Weights of a small transformer language model: RMSNorm before and after each block, capped logits.
MLP neurons of a small language model. Each row is named by its layer, matrix (gate and up: input weights) and neuron, and shows model dimensions 80-143. Each number is 50 + 10 x the weight over its row's rms, rounded and kept within 0 to 99. A neuron's up and down rows have the sign that makes its largest values positive.
Before each neuron's rows, "fires in" lists the words (lower case) most often at its 100 highest values on Wikipedia text that the model never trained on. A number after a token or word is its count.

fires in: "m" 41, "km" 15, "mi" 9, "mine" 7, "iron" 4, "rostellata" 4
L2.gate227:43 53 58 47 63 51 46 56 33 63 45 59 50 27 54 46 49 46 42 43 44 61 43 52 64 51 37 37 42 45 69 52 59 40 26 59 60 60 46 65 49 43 55 48 56 66 65 51 69 41 43 60 48 38 44 51 50 56 55 47 58 38 54 37
L2.up227:50 62 54 43 44 50 36 43 47 42 63 35 42 59 54 46 42 41 66 47 34 59 55 36 54 48 50 50 37 42 69 48 40 56 55 41 59 37 20 47 63 41 50 45 52 62 54 31 54 55 53 43 65 56 48 53 56 54 58 61 54 32 51 49

fires in: "only" 26, "never" 9, "still" 6, "just" 5, "first" 5, "also" 4
L8.gate14:56 65 53 37 37 56 44 73 49 43 54 48 49 33 44 40 41 36 60 53 33 64 37 56 77 64 49 37 40 50 72 55 52 61 46 47 42 49 51 63 43 52 54 54 50 44 44 44 65 48 54 68 48 47 43 46 44 36 49 50 54 42 46 39
L8.up14:57 51 48 49 40 47 40 63 59 64 59 66 55 46 52 38 33 51 51 73 57 47 40 62 57 56 57 49 56 36 57 42 55 52 49 35 69 51 42 56 38 32 63 51 56 66 65 60 58 53 55 50 55 59 60 53 31 35 48 42 49 45 73 41

fires in: "of" 100
L2.gate261:33 58 59 59 87 52 52 39 42 59 39 51 38 44 47 49 51 55 37 45 41 41 55 31 60 60 56 57 26 43 58 50 49 42 47 43 50 54 35 70 42 32 57 35 48 50 56 56 42 60 39 54 47 42 65 49 50 52 55 66 47 46 61 44
L2.up261:47 48 50 64 55 57 63 53 45 59 51 57 63 54 53 65 57 57 56 56 31 55 37 46 43 50 54 29 59 40 41 40 40 57 66 52 65 34 41 67 54 41 48 44 51 37 61 31 54 46 57 38 35 42 41 69 65 64 48 43 41 48 43 33

fires in: "new" 50, "san" 6, "news" 5, "funk" 4
L2.gate77:44 55 43 49 42 41 36 64 52 37 53 58 44 47 46 46 61 43 44 46 45 51 52 49 62 39 46 53 48 62 71 33 72 53 58 62 65 64 59 35 42 65 59 56 57 65 41 54 39 55 52 43 68 61 48 14 59 51 54 28 58 47 54 54
L2.up77:60 58 55 44 53 64 54 47 36 50 49 55 40 52 53 69 36 66 45 60 80 48 47 50 44 39 62 57 51 66 47 43 63 54 41 35 48 54 50 57 53 57 59 48 55 48 48 61 32 40 58 55 66 50 55 35 44 54 47 63 53 61 33 53

fires in: "new" 50, "the" 15, "news" 5, "prince" 5
L2.gate248:45 59 44 52 57 47 60 51 34 60 60 68 47 46 64 59 54 58 49 49 56 58 57 46 42 59 90 39 50 61 41 46 54 50 53 67 45 52 61 39 42 33 51 50 49 60 38 51 44 52 55 45 39 59 35 40 53 37 44 53 46 48 48 48
L2.up248:36 58 53 44 47 43 75 48 47 62 61 28 49 48 59 52 53 56 62 50 53 44 33 43 54 41 52 50 48 56 56 39 57 40 53 45 40 59 51 43 43 31 39 67 39 60 47 46 37 39 46 42 43 54 48 37 48 42 45 47 45 38 56 31

fires in: "during" 23, "until" 13, "since" 11, "although" 10, "following" 7, "when" 4
L8.gate134:56 55 51 46 49 49 44 52 36 52 39 56 58 39 56 50 47 64 45 30 40 53 46 46 38 31 60 46 38 38 42 42 59 45 39 43 44 54 39 41 44 61 42 32 57 53 32 57 53 49 72 42 39 72 45 38 45 43 61 35 64 37 56 41
L8.up134:43 60 51 67 57 47 40 54 64 38 59 61 51 52 34 40 60 63 45 61 35 42 46 50 45 67 44 43 57 61 57 50 72 48 52 58 51 37 47 66 46 41 46 40 60 46 59 37 45 46 30 55 47 58 69 48 35 29 51 53 53 44 59 71

fires in: "also" 67, "later" 30
L2.gate164:47 62 62 44 45 46 58 62 57 67 49 46 53 46 51 43 36 45 60 53 52 52 29 62 66 47 40 41 34 33 84 38 46 49 42 59 66 73 46 56 43 40 58 60 59 56 66 41 51 61 35 44 47 43 65 42 44 60 54 59 38 33 67 45
L2.up164:59 59 57 64 48 47 37 63 52 53 57 64 53 34 45 54 55 39 53 55 36 60 47 51 51 38 61 45 48 66 43 59 55 48 53 69 56 56 48 44 39 53 44 55 56 58 49 45 56 58 54 50 50 45 32 51 36 49 43 28 67 58 74 26

fires in: "was" 50, "also" 6, "been" 5, "drums" 4, "able" 4
L9.gate143:54 63 54 62 32 42 62 51 39 40 62 46 63 61 47 52 41 49 45 44 44 53 64 74 56 52 49 46 63 55 49 68 43 57 34 56 38 56 54 39 50 44 54 71 54 55 59 53 46 63 59 51 36 61 49 61 54 47 56 50 55 59 59 58
L9.up143:71 45 51 57 55 47 45 48 44 42 47 67 52 36 44 49 61 59 57 50 54 67 49 43 67 66 53 40 51 60 39 33 68 47 50 55 52 43 46 54 47 26 54 55 36 59 30 48 49 40 52 41 29 43 76 54 43 58 47 67 34 50 56 46

fires in: "of" 29, "and" 18, "for" 9
L8.gate147:52 55 59 45 59 68 48 43 49 44 44 37 51 46 47 45 48 51 27 51 57 40 35 43 43 52 64 46 48 50 63 54 59 49 46 55 38 49 54 35 58 49 45 43 55 54 33 55 26 57 59 54 43 51 60 42 53 48 54 47 52 58 49 54
L8.up147:43 59 48 53 61 56 34 41 44 41 35 67 42 49 47 49 43 64 62 46 55 51 56 35 52 36 46 54 48 33 56 53 44 47 48 64 48 43 56 50 56 54 39 57 59 52 59 57 53 62 47 30 55 59 50 44 36 40 31 47 51 64 36 49

fires in: "which" 54, "last" 15, "peak" 6
L2.gate61:38 47 57 44 42 50 49 62 52 52 39 56 44 49 51 41 46 56 64 47 50 39 74 49 62 38 51 59 50 31 57 33 62 34 52 43 56 60 40 50 46 31 42 54 66 48 59 60 30 51 42 35 46 49 48 56 53 56 42 61 49 38 68 47
L2.up61:47 52 43 37 43 51 45 65 60 52 55 54 30 36 61 34 46 44 55 55 45 55 54 55 42 43 52 56 52 39 33 51 51 29 39 36 41 64 52 51 48 43 54 31 56 55 43 32 52 54 53 51 61 78 53 55 50 51 53 55 70 38 54 44

fires in: "february" 31, "a" 11, "march" 8, "urs" 6, "ots" 4
L2.gate48:39 54 58 27 54 42 53 54 31 63 44 36 52 38 44 53 40 39 59 36 32 33 46 51 64 61 53 53 48 37 64 60 57 59 48 53 42 52 62 62 56 52 50 45 46 49 54 56 41 61 31 37 47 53 59 50 64 56 52 51 40 46 77 39
L2.up48:41 59 36 26 48 36 39 51 40 51 56 63 43 45 45 44 78 48 54 58 60 46 42 54 46 44 61 48 68 53 46 56 56 45 63 45 49 54 44 61 51 69 53 30 61 52 45 59 50 47 52 35 38 65 47 49 51 31 50 46 51 40 44 47

fires in: "not" 59, "all" 7, "each" 6, "eastern" 5, "notes" 4
L2.gate18:48 46 65 40 53 50 61 34 37 42 36 50 48 37 45 47 36 43 71 30 40 43 66 69 56 45 39 54 63 55 68 61 72 48 39 59 50 50 54 49 48 53 51 62 39 39 58 52 62 38 44 33 41 40 51 51 43 55 38 61 56 31 72 50
L2.up18:67 46 48 52 37 30 45 45 62 45 62 57 22 41 43 40 64 45 55 47 56 32 60 42 55 55 29 38 27 44 50 78 40 58 49 38 47 57 54 47 55 46 43 61 47 48 40 65 50 54 56 55 61 77 50 53 67 41 52 31 62 46 53 67

fires in: "be" 27, "become" 8, "live" 7, "been" 7, "continues" 6, "return" 5
L2.gate294:60 63 52 63 52 50 50 47 43 51 48 59 60 53 49 35 43 50 31 67 58 49 39 65 50 58 51 30 42 58 54 69 40 55 56 57 46 47 53 49 38 42 28 42 56 35 46 67 27 55 55 70 51 30 72 63 52 44 51 50 61 48 42 39
L2.up294:41 55 68 51 49 40 73 42 41 61 46 58 59 56 59 52 42 55 44 54 38 53 43 62 60 52 37 32 47 47 64 47 46 39 32 65 43 58 52 48 35 42 43 21 59 50 60 51 44 44 54 41 45 48 71 50 45 44 42 46 44 41 49 33

fires in: "and" 100
L2.gate169:40 61 37 44 52 44 52 49 45 36 48 49 42 36 35 43 47 51 56 45 48 39 74 57 59 61 60 52 46 46 51 51 58 44 48 55 63 50 57 60 52 33 51 36 48 59 63 42 40 45 41 46 29 53 61 32 52 45 33 71 49 41 41 76
L2.up169:46 69 61 45 49 39 47 32 46 56 40 63 63 55 43 63 54 64 47 67 57 48 55 44 39 59 60 43 48 62 31 34 52 50 74 63 49 28 58 62 46 48 50 49 45 58 34 63 59 58 48 57 47 65 56 58 59 51 50 46 46 58 40 15

fires in: "video" 16, "2010" 10, "00" 9, "10" 7, "1910" 5, "mi" 5
L2.gate27:49 54 48 54 55 61 45 55 45 46 65 73 57 51 38 39 43 49 47 47 46 52 47 68 59 54 41 56 53 54 55 40 29 42 60 49 52 47 32 41 72 48 48 46 58 44 39 50 63 42 54 44 47 51 36 42 33 49 55 43 84 55 59 39
L2.up27:36 59 66 33 55 50 53 53 34 42 58 51 56 52 36 43 54 44 54 50 31 66 48 72 68 64 44 54 47 40 57 34 41 30 54 58 55 54 53 51 59 34 56 39 62 50 42 65 66 38 43 35 42 52 47 40 53 58 48 48 67 49 64 36